Weights of a small GPT-style language model, trained from scratch on English Wikipedia.
Size: 12 layers, 8 heads of 32, MLP 768 tanh GELU, vocabulary 2048, 8.43M parameters.
Architecture: LayerNorm before each block, tied embeddings.
MLP neurons of a small language model. Each row is named by its layer, matrix (up: input weights; down: output weights) and neuron, and shows model dimensions 0-255. Each number is 128 + 24 x the weight over its row's rms, rounded and kept within 0 to 255. Numbers have three digits each.
Before each neuron's rows, "fires on" lists the tokens most often at its 100 highest values on Wikipedia text that the model never trained on. A number after a token or word is its count.

fires on: "s" 13, "g" 11, "al" 11, " al" 6, " University" 6, "at" 4
L9.up741:111120072148161121137119147172105117136157130157158131152114134078132123114065161084125114157116137124124144144125123148133122154152093119120143091143140136131168113138156119112119131169140163105131113064094117108098128113144104108145136144096120134134132152141120126111147153090102167150121093110134123111115129101107123134179140138140122098120138139092148124105080122118163146091103129123139153198112125133111087156095134139125159110095143128159113129173160070127169091099123132137155088128134165125082120081093147134098148150157123149147106137133084132160129125130111122075110147129136130125132167116085118098109132149135136113112079124150129127158136138144118194133107125142059115100117134083155127124111117131154121095124142134129163141082126130140164180130123168
L9.down741:106151161077107178139099139083113162110124104117107157158112071137162090181108144124080129101103151131138140112123133118116131115117149126129102158160149115189112132112130167170156128125128092162134116166126139150138121125131137143146131156080130109113118104119161076162106137112176071123167144175107142140120097089130164130142118108118129146119096151174108150159129153131123164148117081139132120148133116106132142112101116191073101131146110149154120139104142123142118112101132163152100108090116132115113138131108091083115085076155149106131162107134183147092100138112132141111130139138076145130115122153092164138102155127136093133166099140118155134120155130134140123120130084109102143141149108152129140140113156110092104131114105126128144134126114148106092140129117104

fires on: " they" 21, " m" 17, " there" 11, "s" 10, " They" 6
L5.up269:099161121135162119113145112104108132131165155173116137151146141100075136159123166163111121147133134154119126148085133124138098135160133113098162153151124137151131117100118106141138118181131156108115147141162099100166097138139180111122087140093139111148127105127130121145156126118152127118123125066120108124125087127152146155147157128190115148160113101093103146126112120114120133102131136160122101162131118116094118116155152113113088140131095149164134144155106090161147078128122115092105097154132111138134092144105112086104171151149072144110100147128117116158113137131123146105139153145143110096139118146154135163189132130143117134109136127168140098101134084106101115169137150198077118100127132122147117130147133141122152136151132123129129128167052181110103130143095166
L5.down269:132169133097085174138084163157121139117116138126173146139140105136138120117111099106147157107160131141123108089148125101135118140105151107130100124081163117146112154148139097087130106066161111137149080111142113118154110129138110127152172137177102135160149141092145121112106159119135139109146080164106123159125121085122114140082133093108127107131155119135122122091154167117125128127131136143158142097138130170119128120117134121106141115109124145132106123072129117125129110126154191153157111078129152122143190108179077124146108119135146120097148174139113172096126176150121134116109109165098144130138123144101136133134103166128138106170116129098115178121141159155154093118126129132169089143121140108155119097125144130107101104116118159118151087106153102142150085120161080

fires on: "s" 34, "ers" 9, "ters" 6, " members" 5
L8.up3:109119110172164099159118120160105176149156110153133151130131121126119126122159122124134084167159139105135170134084135159112119154104151126144130085129131130163139110131134160101170132151108115146154121139098135140115138109088124131092121143137131108128084149160147085151162146120096112131145087094097142125120136084092102141088139147073122156144123125114143114117130118129135113128206138158142113172116109082134129140098136167118147131113135109144112132099068111085146137124114123042158134100121082077132127146086155105156095156148108159096119123117078135171116156156152135120121124128160129144122102147090161136109167128117151158170105098095138085119102142115112110155113142130096101132132153165126126149106141140119154154142128107118154123094134113153118147143143132
L8.down3:162118170159139197106145088164110110122131170133092127091142160137154138161070108147102119083141149119123120120126087111171106118150130164136122141163154092116116123139126164097116096102085124147157137111126090168144146112120147136160128103125129151123154105105139139116100084125152146170097154116137123137122121148127116142163100115142140113092155128122107109171054148118097157125110097149122094143177127120172077093142164077138105113125136159085110154109117140143138121158117141157132139122124123103112114086140116112099133105157161124114122177126162147171136127138108146116132124112113106109133132156160089114151124158131137128149121106167121137143144112117141118159127087162140076141123118111162128114134136146099142082117153131113117131120110128121077102134062133

fires on: "ra" 12, "el" 11, " ass" 8, " dep" 8, "ies" 7, "ro" 6
L4.up672:135107130114115098144132106117109162131107137139119086137104132156113125118083148121191131143119114156100101133145112148155124143108178142132155107114146098114128116106125128109147159131157086121135124105131144134148157144158137105135157141119103124143096128136125125120170127092138128149118152152094130132124105105122157165111130125173110124127129079092094096131109151078125127101141129148100174132089097106109115117117152067153192111138176149144075113150125155062151128123156112069126084165074160157116105116169133129104100176155102104105130124130128089156169116139119166130093119146128137101108124124112109134153126130135151111120148156129130145147135127087126142151147172172120164074138136157116097135124136104128101123120111112124080102143101124115181152094142154
L4.down672:078155113111167119082132174174122089123150204152176125128130102148129094132106144120117156107076150143072127110131143148124158091152162163144152115157093101140158150129171134098123123118143099123150118141132151152107106121132134139120134121107132151156089139123145136145126118096093093098169107118168137130148134141107116109118119129159147117106101123142102114144129161077140170109134108100109193121132110101156149155131097123103119169125120117150135101094137097127112110151114151148153138073154154122142159132097136061100134123133149133098129165084136135124160137080148142172113119144086145128139143133122148123139126105118067161099171105147137140172127133126146129127117095153144131124118129146129108137136095152090114160156101153116162121099151083125110128111124127

fires on: "y" 15, "ro" 10, "'" 10, "al" 7, "ary" 7, "ed" 7
L5.up554:104099111143143116120068086104140145081110120100146124149134100138141154160114132147163122129101145136139104110111115157099127105125130151145161141163135114130129172097133108079136128188117139135111128166129176161166134114146125124126112184128117143145145158195100107149140104120127123131073104082108161129119092106118110142163138117123155117129161153133119080130123123129139168105100127136107142120146136156109146156113104105135106169153122098109142137127101106094117106152131179108168069152131126091104142105146078093136131135104099111124091107091143207096146120112132115145136072110150138122101131140141159146107116126112141093152115143129118111107149075140146106136142148138116128119090148130147143151153166127125147100151125072146133110124106087148153151105160124
L5.down554:139162138176116142145144113147123094160126144143094138137146112131135126123092136117097134120161110155131145123111132113137132122146108098103114113128087154126159083128109149123116117122108147139152174074162141135082093137158206159129173116177142115074147111119172128109133131148099083128135145143108107108143132141102133134098130112158122176097131103096176110118154097115113148109132150115121147125122113142132138158155117135117146152122112107120133117126159090140109098145118096110132115099103119115109103178119143153088145122107084176141131151148134098150106165126149164168164091099132143172148150161181121091099138091142103140157112064133125143137082164138093147176142092120124124146123144141091140148137122089179143146137113129146151148120112159118101129120142088

fires on: "or" 16, "n" 15, "er" 9, "is" 6, " in" 6
L4.up538:192133123098087145146129147137126107186143102176100131157150141128106120160135141124155146099148111155100126162133093135119170113156112151103092116128129142155112143127113104108138107115122146189120098098136069129116107165115101125106126103106132113126137100120118119078154157137142120155148111136125154099092132131134153169128157117180118100091148111128107116135136172150083131125163134170146111113125118129139136121079098131126073105167157081137124118179127094158135095112102121107157112109115105097146131116141144135120108158130127111145150136119104144163099150114107122114113112151081144123135100122167132116136165193084142116152130129116146142137101109177095115092091102121130161126116126166143143114177146163070137114146141156113132160105122107147105108141142092
L4.down538:152130162137144132164097134137101115076147130116099122118127127144160088072139154136130106116137157087111119092097116134152111109112138153146104125172159076120153122111105163102159144137093136178165145139099160143125125065106137142095132132144154097142140171136121128122088128154105105130110141093134159176121108158108112160081106148131111128140152099148084145129085121132137106131131116130123170125148123121120157147178156135110153133138124127121130163126090144074115134126148112135144134133123147107121154122105147144142169143125141120094103150136148128107170129157134161164154104112147141103147153117095128090102150082122104132105155073156132130113132125110153146179117154133159127106124094077083111083116117083168144078116126120071113114152146148145138148142144098

fires on: " Am" 14, " Alex" 10, "om" 10, " am" 7, "am" 6, "m" 5
L9.up634:139157158112145140158128137120106111139127165143141149139118105130138108106111148084065109120129143086103091162104113108154133144119123162118124129129136125128125142148111162096078118141135152166153173135147149107146107145145166120119135107149090141149111148128127188168114143097112133154134095129160099132139087116088131112113143121157141138119095111090120133094150139078133136133173145146136088094101145161143117088117146127135155148098084155169147158140159135137116108174147139136161194116140091111103143131117159130173100171100178137112143160129108157189127147151134133141125155157131114113109132153146119145099150085142117139120131141091084115157164077121132121123161121121170134133135096137144093127145122112134120148175092127101151162096116126146166078116127111
L9.down634:102101081150155088161099194086147154105101142157162145102159125152104057138089118113140102073167088129129138122086100112128120087157144146131124119140113110116113097126117123174113108093085099116122143118105121139118126110123120105148138136128141108112137102142126099094117148134122162116176152106143136116128143141114138146160135133111158129160098149155137133103155097134107115178147157126128106129138103116114129134161105172107112135095128128128138101116128119104111119100107127143157134161159185105127111111150134126111136154102123128086143126137101147090137177080168132134160144104110150115111086143108154123124170118119152158126140116165141131150056122123153162143150168146143128127155169148101119134129130153136097141125105130133103116163086159113105070099135080

fires on: "s" 27, " most" 10, " several" 6, "ins" 5, " more" 5, "als" 5
L8.up182:166139117103147170139134136174138113129178119108123128146134134106127122128119143120165144130186129120167126107079138133127091136156149138141162103121132105130158134159122115141091095163148100111155109134102115166092142164130153139098100115061116142131093174144116166110127147125107160139159114139167122160142159142105104159080088138096154108134132104119117131110138131149088067089150181155092133140145149144103153113139128113124132161112144109167115100118112132137133108111075123096148098134098145145115110148100082142104127133130096158123107151124106149131177134163152110109096104119122119123117112111151137124139114169140199154145081132127164098151161092127112142134113136126103142121126167167147142134149116158122183113142162114106118118119090130127119130083088109
L8.down182:122148123157082108138117098113177101133067139130149137142147164138116140129146094109105073186126120104119140133129167168187147105130139128136100140109118138139163150097160119165144109096103188129114102138121102112105142130102180132138114176111105122073125076132132117124126120098167166144129105152114106116112126113159154106160140135111126154140137163120182130090159149095178185163111132125116141125116128163124118103122116159135088095109110148147098122132121119149117099128181136125110124132099082081141148103161113120083102109131125131111153124125133107128103134089140129134131133160114149111112126127093107134137137121087129184134105130144146156139158121102161107135077141137143098109120124103124083121137147166153135161133104113135118134085145118178122108132106154

fires on: " in" 18, " |" 17, "or" 11, "it" 11, "os" 7, " comp" 6
L5.up401:118147100133139123118110145118108128132123122112157106099171147096102178091148124145159110129116117135122121165135120187157121107152150119085144091166135140113148130082130116122152133132117086182095111134162108092077131164166158171124192149136097136153163159100090147129145103130166144114147125133137170110127132147101139170143146172166108149158134136095120095103135159163131119109095103147103139123163088100097128105134110135115103149168109105129135115120151099107151104132145149117114106128131131114138094106123146163124094151162122077113143152130114155123106140123101150103131132166146110131142124113103143117131181144137121171167135090098127117100119111177141122083122136152128159142168156132111140079099154121119136121111106107133127142159112124129116188084106090
L5.down401:172085146146183145090115140084121126141122143177103145157113128118095096153105164097102178173164103094138110140128153128106126155121133140153157150130127114150117141157119130125106180109163156097138093160104124183177120116116117128130100129119134117121125117151109144133147103101125131088112144104121129148122119090174112097106124113142135084121151127128125151121147158123117136106099105065117144124103135120134137135141216147143141151081125137078158126137105178152135113139132140130164082133110141110152146158144116159139178155101144150120134123155141096108170135120180166127146161124158145121135155124161116096149097099155117160129133130130124113110117136116171150114131141123131127147102122100081151149144127131191152173101142167133139105149132106116148149127127146

fires on: "s" 36, " h" 15, "os" 4
L9.up735:099118134088180139165149145135100126138132086135155140109151147122150101138119132124093157161130126125117108115108178084123143103126164092136132113171136124130145100135119116135137062184140118093133092123127124138117098134113158113115099136093120125165089117087118119121163149116125137153098107101159100126146167113104078139162094123144128148148122128104140140090079150123135098086099128146137117186145087155079144105115126115142160131157158125146153116148121142128116150121144144069103112149123097112159109119088136162107148163144133159135100160110099117126118101118136142070112164124119089107119134121118122129124129143171107102167145125122141136126117100085165166121120109106164130115129129070154146097144130126128097118150165133149172143107112110138129087089093180
L9.down735:162127142152120069084138135162145135112160133155154117150153144136132171150100070140123106113184134148126109110156114141134111187136158169137138121116138105170106139117132125110120124080156124142095104117122124157132118125142168130156177143131109099145132163104136112144095129130164135115128142149132103156134114076136108103123074103156124137123131191120102093147122181095158135136091137155131165161147129110096089117153094135120107123135135115083130134117171168126165108123124131174131142122152158128123142142103113091128124079139148127103131125152150119135127155110073130136141111160103173164123125140180139119106157141072134140111102110139136119143165122163104100116131086126133118089136101144129134115086153149102090114116170149120086102152110110146100112160116151

fires on: "ing" 26, "ast" 14, "est" 10, "inning" 6, "ide" 6
L5.up145:160124118151150152104074149139120106118175163090134119141128107119120147151116140159095137131104152132126153152108149155101126124100096201133137152135113138133103119094165148131089115119154103099159104114113122118099103109121145163157133104115137133115105142181138156105180125108143118117115142098116150161161150121144155128107164084121127102132114126118176105124132080102095069154126171156165135133156133131150129140145125130154118126181163134118107160140133167119123136109136116134117148133107109111133132131136089142147108108075117174113110087131135127175150096119092144098072077134127084107158104149130132101149117163121106111110087144120143069092140125089124114138131118164083144128134133147113163126130147148082105141104155154161140096161088138112120130100131145
L5.down145:142132084135160103167125143126121112142153129089104101131102144160115102109129122169130124128129175074159079134078093121140125112150148111192101121117138174133126133149131128131114111122124130100128077106120110136140115157096111135137156139100147100148124134166108110142114185102101155104106097109103123146115130141183084141120118130150154164106115145132134167165167062125177129130121156157128131137113128136119132143145142144124141119138132118119161123155145117105157134108080115169151143158133120125131180131112143116110160158095116125124149119149134150141142149186117149121135048118150140143129121161140144106126118150098092133103088109134139143114160158173157120171140122133158110137161147098121123106134088106160141134101145120091141098131157149119090114199139105

fires on: "oin" 16, "ased" 9, "ong" 8, "un" 8, "ad" 8, "ut" 6
L7.up255:125131107141122148095132136155141120101121107143097139145109145187084113134147151124154137149080104171176096133107120119116087150139119123146130160135129101141154128153161121128130109116108104172150119143121137097146148123143089141103166126103107151159116159103105139148116167111116122129114133121140136090167190096117125104162162152144113133108123119167121111084146142139132095131104145142138137137171128140166152096110135113161147128146137153109141093137134135134090136145108131143121085164117151096177092170093093150142163112125144115185122123180144120111089103110154112159128134127115107126139128130162079086089107114161157109098103096127099146109141144177118133146150102110155184127133121141155158123152158097133133163108154117136168111108118177133169150135067112
L7.down255:110071145101108092110120151168097124142146128161139107138113113104135115168146137153152138103128116113140123137162099125118116108135123181152122148123150142100128143102139108115129134149166124131154103085174117100158134163090131125120127153121123104135162087127122120116119134133073154119149125134108144130161119140165121142111116135127129136128119091127143136131117142110105156095138122141143098166106110091149105149135116097142165066101146125139104120092117122157116132104150108158101175120129159147090115114154154122118160155173100117117152067145140181145175159173078129155143149150121112092170099150108186129135147065117127121124146118137164165154132093080101133152143166107113121163136148106122111102126082158119142138146172131125126149150117122111075157079132108

fires on: "ic" 28, "al" 9, "ional" 8, "y" 8, "e" 6, "ected" 5
L4.up359:106135082136093083121092097152093081106143132130152109161107136168133160130153135098135106140153135116076122124138153111142087113101126158154118101117116150162146157132135071120181171125110122081167144170162175135154134116122143112164153148154143084107126126117104091145122119106145121086160138114131158121159133082136101140124140077121147157126083128143145137116136101126112103091127139171145138150137112137104116157129166151099161138094125078102102161146145128084122140128154137126131088138177131116122098109118135133118116130148103142154101118094121099131140140117089132129129109122158122101085133156147105145102097123114124132182125122142180150163124061114125116160152151120160144121109136149171108144114126112135112101130130104119100155158126070152140124092125126
L4.down359:131148137143159138119119164093130109128076130115131123168131106139132115168086121127118159123130145147136157125096170134132121101108128100085149126118093166088183101102131107160145098092117108129116163102107104126122101131152101151156145137133164122111150154106152129070143146164181144176077138179104122145130128109052128136158127154069148109117122111117129091130128134114122112146121132113154118112104147112156117136114068161140096168149088123154158118158123126122113157117124110137115151108120147110141139155135111076158149086118105134129149138112134104117152113145119153145107129094129128136141139087121106087147159137126133144127135099158129089116109188086096112127161144167113130158141135173110181160154132113150115147107142139139133067144116149159097139127133139

fires on: "ually" 10, "ly" 10, "p" 8, "c" 8, "ough" 8, "sp" 7
L7.up511:172072099139121143154100102132140134139174125153126090129128140125130119091122140120150130118151121099140082133165138098134100124133161146118135158118106089169079115124087181118124132155143152145086136143099155118103105163124130136113142184141116196131128118132097158096132149123095170093125124112129117120139131129136101108128122094152112089124097155126181134135149139113154098136137108150161154154132157125123153150108146131127085118130185107124056146156134116076083119149112123131113131129167112140180087098123122142124095143131140164155120107157133122172119112149111166138137105142127120113138161156113145144157111058101131124132135156133117159121130140104141093125162152156144147110104168155149103141124123138107119127096154088081139113118126119086162087149133134
L7.down511:105138106107119138181146174161139105149119138122128106134102151083099110096134101144060133128128170084098162080136129174176158178112170149145100117136108197099109106144145135147110114087109126117083105145157118117123159081143136110168161127148142142116111099134118108134129123147158117154146127113145098117136110082150074147132130115119172122111122109128130107118133119112119159133141115172134111085145147128111110102090085187136163107099115148086117116140132105156125152128126124129083141118133153126135168116135095149175144125170111168129125122124096148110131140128146143102159093145121110153058151154154152068158152128111107125152115142126138151120132147142111137145120121138143115122130132128126126099144119127137131152193140096132148100133152111163116113149097119

fires on: "anc" 21, " Fran" 16, "on" 15, "ew" 7, " Thom" 5
L5.up656:099133108097135123146122122092119121088108154166126155150112134128118137161127143138138102142090104106121168158136148073143154164104107147141086131109178131104151098115136116087142132167133089131115088095141102109093138099106138102167106119120083155128080132068125159114098101140092115171158095096137147106173134126125137115161141127142126144118119120160106152135183115111148111169121125175099134113141130072154137130126154115117144143136156117145100143080103156123117128163154112110118117139121118138135119140192122133124111146138125181135137141140130185101122143149143179102138167118107152155146094184118115153121113112111154144112094101122133119070141146137118136100148165158140142107114122181174176138127126157116113123110130164088137123132135146121094118135130129
L5.down656:103085105168140105159108131138130143148118149101113159121161177105143114088171126183148151095164146111138120172146145093139087102101109091101127104121190111163085147134112118139172144103151068139113112138133135143135136120120160111127119130096114130164128136108135174158120137096070114140129118130142142128113095151118093106121071157163106126117139148100102167114120125173135097151131182126175136113119149132152086095105082129147166173081094129132120135119124156156138118101148121127151144099098122152126146143145096159143142130158081157101110149179088104134141119141144157150118127105124112115121156112132135136118100132145178120096160102156120119123150126142155138099152129120116109160096147143107124147168120112129112094124113137093135120128165104135127101100116144

fires on: " Fran" 30, "on" 20, "oc" 9, "ran" 7, " Mart" 4
L7.up405:110120121097127134143087112097136081107117156151139119177101110146099165135167191089129185094108116099108118162133143128108136101101117129160121101100137108104133128106163174138110164136101139118141101093148106154131139166135165112128127095103134098124132077088134166123129116109098143172127123158123174105121102089128120098146114096110141125079120114140167160186124110114107152154108112121082157137131128122135117131094088150106145131140146138138120158167149132135107111143141164114156179111141106140109109146174101123148136184103105121134103130164136146117139146134118128117100135158136147107080124155161094141095108136121137145127108149101156153108083113154157094103131114128148116115142128173121116102144140164124181136122088119089133122115144145079140156128091133
L7.down405:146139136126123143126112127147111090131161090133134143104056170090142145128133061134130126122127122109151155117166160140123076145122088143103116135115136171147083122147127129139152174150131134158138115113112114124128106166097137103159133076107165138167149119136145111167112124131154141175124133159122081091087106125155130111111120126094145152153122137086114117087108140174179102104116099147126114152115134157157135130118149118071168117126135132140181173112127153099132183106157122135094135136152123113119122126137126139098132106144112132073141131182118094150140096140157136140111131115116143121110126115129137159162137104133101122113137066126143111145135148169110114140119134151142147147101140111178088141176123111112131150138155132107124167144134096125206143140139120

fires on: " and" 40, "ough" 19, "her" 8, "lin" 8, " &" 7
L4.up519:089149108143138148095151120147100115167133121141120107125181143126138071150084169167109122123109117105110125128145149077110144111125109143120102126122133134117156150153146153112138131177139125123115103131138166148155172098112113162134105142142109145099113101128147098119154130090117109113142184161161153137114161095130128118111160082096155106172097135116133090152136155130112154099155102147127127163093117101158125136168133177107103123125141119107110148122129144134144146148148134157093167149137130120143106169078141134108084158135095135128148107140192127106152151143120145118151170107134105122139166093089134097169145143083115107161147104129147156082100163136148185134107171122141140100153111138085155128128147105121083107118093106089115158130137117097112127137119141
L4.down519:098091130133115149077141130123109138161143141110116100106155136084140081076161107156099145134117135084155095171121103124103115122144144132132088121117128185089125105109131145127169088136133121134161139108133146118107131111173112126127127146167119145115140122098153168088093132115071094123097180153124160158127157108119129119104109165118109127118109163179114088144144070182144105093139100141154110114171086096117121152125135122158136151106097102130105099143114117148113143140118145118117137134112137108112152098154075162152122167118133115148173090151151123125156120099154131118128124158146108132114172148096136105116127111121124148107154132111112126081120143154107184114133126152175153102108116152129133127144155147126142150105122181110141100129167146102148112149097147

fires on: "t" 28, "per" 15, "ant" 13, "it" 10, "ie" 8, "ur" 4
L5.up637:142122136160135111080166147136093104069065127105126143136140107117141107136153154118137146095106125125148126123124109110127123135121163137160126135117102107183135105060099153101155141160147165201137110147104146103114132139137133117106145148105114154133109131111129124143095079108157106126094093112087127052120126156125098129151110128111149103140150088098159137202145087142157127124127147163131120146118166124112166127095125144153144162151101139129125141124133116139125141132170160084157116164133161134136121109134130121151129131111112106119146105165170115117098160080153119125110115147123162102168112138120136086125120128150105116126135124146104114149159125126136123150125129091166154093165130154183131155117121128065107125144097143123139088135146148075147142101130115
L5.down637:090145156159109141139128089172183092106158107094123136104113130129119094129083135120101129127145122120118137101135146137133142131149106108172122140142147123136131124102160136118119133089076079104109120142148120142114149075124119099118111114149130158119156138149164093115160155145125095122124167124113142141127110129117171109100140111142149125145112145140172144103132112127152146169157136154121143101142114089148136123129132110117170099150104099110163115113172139148137111113164102121131166126146099110140134094123122098116107126092152114145115142113085165134153093132131146121083117127040088141139132122120111132147177131108120105126134101147164119185128122132089129140125111170105112145118145130112155099117157195163124116122128181151151187086149123161085147106176167

fires on: "s" 34, "m" 24, " num" 7, " No" 7, "erm" 4
L5.up603:117135164146141135130122140171143143121148093137155103116162166144155097102145144143131125129135187162137125112078103144114175157187144114106136126150160133105098163141121101036113129147135123134157143101082124134110141136157143129142120137117084102138082128120118119164131164105110156125146081117140096167143196131154092130150103082130118129083118134132142166154119099118140120085090098121120124114124128104149164111132160136139123088132154136135077141170101180122153155151115125137154133122130101143145148133161122118145132151167119169129170123179112109156153120135135098083115127164120111109142103131114130122106131142137148103128132124103118126110144105113161097144100129167117125139129137097146122154137121169118084130106095107135164166159097141101161111131112094
L5.down603:110130114108135158153090157073142139082112143113180124083128150111093138090120094145112137166157103176143131096151136120163097114115131122114112120097101138130103114120143162135142144101143136155140111159163153110124113130143109122121135128109108158148120163096114142110134143183158150102105131139128093129102112121126084147081096141107130163110085147167146092151175133105145120119123124131177124131122103118140116083125125127120138124139074101119093146156124159129099118146132130171157128102130107114147140125172114108154130115137103165159116196124121180142106077151128104136088139112119129121083109143113138126153151124109093129127125155167149102146142134134165120142132134138198122160148158162154084106107144107163128108135133112120181137104123167138082127089165125

fires on: "p" 23, "c" 20, " April" 6, "20" 6, "ath" 5, "re" 5
L4.up193:081104140152106115121101150183128085088116115157165097151144145131161140087125125073180157128149101137130176121143149105163132161086144140124102101103107133125123116105145092108128125115130163112104138192107106082139121126134081185139152130092103094105133126185125161134125111103086127121169121152135124123153124096075150116133135157161133153131113144143137168129145112123107127128150141121125127165141129110095131110144126123126117134120144126166121140118116146127099084125129138112159101160151163123170120183174129148106137097141132159129196114141102146157134101137112141118139143142126127153102120144115143130096135117123135123137098108147156113126115076169146083159117124144079131109095122117117153124130139138138052086130136123109108145118138116101162113129182125
L4.down193:132057144136160141106145137113105107130090126089118140140099155131122131130122146140104114147165127129122128137154124162148129166136168127142143184144088172157106105158111171158143121155083137124119127146105154163102117149116116131120116145168111123138121112141148163121084124142206156148123125136114141106156145106102075119122127116134146121117108125122117134136134108110131171088135116086127136176139096146105124150168148094131090111152126114095169094139107119135144156120096105106093129114113094129152142143153142147166107106134087134146089104122148118184082144120113099114156118117136084163110112154151124116103189099108156096120095134128117141148128108158102141117128108161123164119133155135123118160089138143136129153161153100114124055146194131112123143163109126

fires on: " le" 11, " se" 10, " English" 9, " serv" 9, " y" 8, " writ" 8
L8.up264:151084119092119151086140088128112155111141149125097151129128157117138120143144147150120120129091109180110143171129103116117142114091150105175096123134167107129101155142155147098114137094103141137080094119107119154125068125123150115102169115125096112117136117116133122099160080116125135156112177119129150118157101103142134157156111127107130173133106091117120174163138124142129151137156101174107112145115110152104106116120116189150117122109124095125158123156079082138159125101172151120141120160128143143158121152132140174108118122125094149165179129123160126145148119172141114118102140133140128104121121099147124142118098154096134108177118131127145089065133138141131152087094154136119110079104085157091147073139125156159111130132134098148123115138115096124138140112151090
L8.down264:116144088091109141111109180098129130117156124158140091126121225132110165143156125078119147138152113159119102084132141140158149116137121140154137100142120125142190088110112132118170084128160138110117138150157145120103123122096057143121125175100097137102145124116109109117142146125116138144111130134112129113108118160133148109193153110115115126132132141132091165125142093109119114144087127098142096092120127078131152110172067153099140148114117132099120147133105126123168158144119159133121149117143131142138146108110144148154139138132108151142124125114095138135098137134120157111178116116093124136141147172124138109122129146149153137143095117176095152150137125129110079128194134100145123149151109136160110134131147074113112134145084138172113123109084135123090106123089109

fires on: "est" 29, "er" 12, "t" 11, "ing" 7, "ant" 5, "v" 4
L4.up63:110170161151153109116082124135117113122113163112137115141118126141120146135152150148144140110064121171174116134091138097067109141145105190116153081110116153136161105105101157127135133169127145115131136109122143104105068091113131149184137100149119158104129140117107095088136163125100080124161090147145122128120130107098119111140109147140138132157148119119123123181134138116125110132124115160135109145109161134168120153152121110147152127129087120129154155131116099129147136150156157129164137108082137169084136137102130101105109146132123145139112135174158170135124133101140191138108087142113092152122132135131140106093081153115128137174104136130121107146069094133119106171105104127116186147122120157130139127063119127111094156139097105136125126125124128154143130080120149
L4.down63:127143131169146178160120114126143127157143099056084132098166138137129143091101093162116175136126158106169152149141139098126147152165106095150130151120096121168088147141160103142123141091148115110155103081112147111102166086131105118150127084115101151094131123145189149140116155128127103120134126156109114118126151170159132133136123115150157123109144107100129134151108094106146170099137165126112124110086162095159142104154104133108087113156159121110139146115095155151105133179085135102103112109119125140137142148156095118135108099139128119130123132137129102131147118147094133149119087105079128115156111141167132137096154112103122153079116113139143102134133108111132180123098100121150178149062148140116121120117101158121126148119119104103174135132107129139118164166156136

fires on: " |" 15, "it" 12, "ing" 12, "ure" 6, "s" 6, "ains" 5
L5.up415:125088122140088122158080106134123140152147154091136081131086153131162137119122123143165135174075168124164122137156116114128114122114118149135087094150166082115122138124126080103157108136127099133117148136093162115143092148158104133154127174143100166185139154157158107172136155145135096127152152128094117149138191081125162135099126122165097118127128078117125137156124094109116141106113105134139151125149112115116115150141113136147140139133121151100146157161116108093146149154096141067074100144161145132160103159120126129094104115135105112143103109148149134080127157114148140102132144145118133123117125098105115132149151197116130149132114113115126121117117133167115168135109139132112125120130170177111103103122138105094121148130130110109158142171109151074097166121119141
L5.down415:159159152098182084083139122107130140122153109157106123150144099103114118109110146149094139132103086121112146147164101155120127140104095118136121124153106133147134112122119138141174146104158140172130148079156125135144133156096163155122114137133115119132085133095107151081100173143104162115122144158103120082108155159099122157140155141058094125139114108112124104139147083147142101131077134135150106157134163115143140146123119122158112146131164125159146105126149159115092133104157130125138080159119113154139097088166150100097124143092105105093135111145159150092149132131142153123146152113100109095133158130154147112151108111139176143092160101131127137123143120101123161126092115139107146099085137098118142138096113126162156111167142161165093134126112115072179140106123164

fires on: "ing" 29, "c" 10, "s" 6, "es" 6, "ie" 5, "qu" 5
L4.up715:105078116163082133142126140133129119098148150115140121113107112108098117105155149072175145128125097129122164152138144112109078120139120122131100137164103104120114128150128117123176130137170115147148113116125110119125158097183135135161113144083106119159120136114118084120123145129129139127148138098124086109112158094154152166118109134130132162088147109140131149134056155129145146141110148115169145166100162126152157117129138143164125089139087147145114154154121149090090094092108119118140151181096159109155142089124129128155099115104109132116148165132142123132141169145151150119117094090101095127123135121079076141145137095126107136153128103135077107136133088146119114106185147126112163121135122129143136074141141141161129122169139134151176154087153128093142099143146171
L4.down715:141137139140173119101148126109118111142136137130121163158164130142125077131077105174101124124136122133136117107128126151159110110104107140137123124126123144081157125090117135131092081126099160125123102123129148124122096170111155115091152097148141111130102166135132138126116145122144090169167138109109155113141091145147126164122129143136151140138116127083127164170174091150084117111104124150111143183126106125137086136131118114105124142131133115134143134135120096146141136129114148116137087090158126129056146156117116133136101166152144082159130114105141130107109098158164169077157177107130134118141129100147155113082116135120118126144153142144132169134069092090158140160087121150158082161127124171120149116158097121107132133069112106126090128167099089100124167138122095

fires on: " G" 23, "in" 14, "i" 12, "m" 11, "on" 6, "am" 5
L9.up695:134114140166135140089144113120085121142118136142170111139118133128110096129103113110125166099177129123099104147130106134127142198119121116125116138106142101100129134148126148104159146140111143147171117123113111159118163143145152090128076128143145100172145139135105105145122180114123124149099122067125109123145131146159109110148112137112159101079138108132105163092124101087125117105112099105152154151151149128120146084119066140121094124131096122121104143132163112134134133146110133127089197096142124128113157144135134151147148123164124124132146164159111149164132123125108085100114151109110105118120102121164168147169170142100126129139087102093100142161158103139134150121152149103157181180166174114155105098120115133095161161165123156113145126084114137113152090090125114
L9.down695:104136075134120112107104148129158119152147161110112107152118137130152127140131125102140114123155081164105134113158171146163109126145131128146103114129091159149071110122107171103116136114176125107078171089120162114099115151084088105105149098167104162119126097118104108140138127155166111121144126125138144120136120088105099132124087138108145128165083135128134124131140176122159126115141111095130114127082104121117167164143125142137083126119138150116148148155109093100139134065120144175157146134125131147150065135104130144140099118088110153111113126139129165146122163153133085089092173162148128121116132096120138145142161134119111140179156150089111117135117115136104090087149112145103094110123091142139109088117145098135168134122153137131102128159078129101146116096125099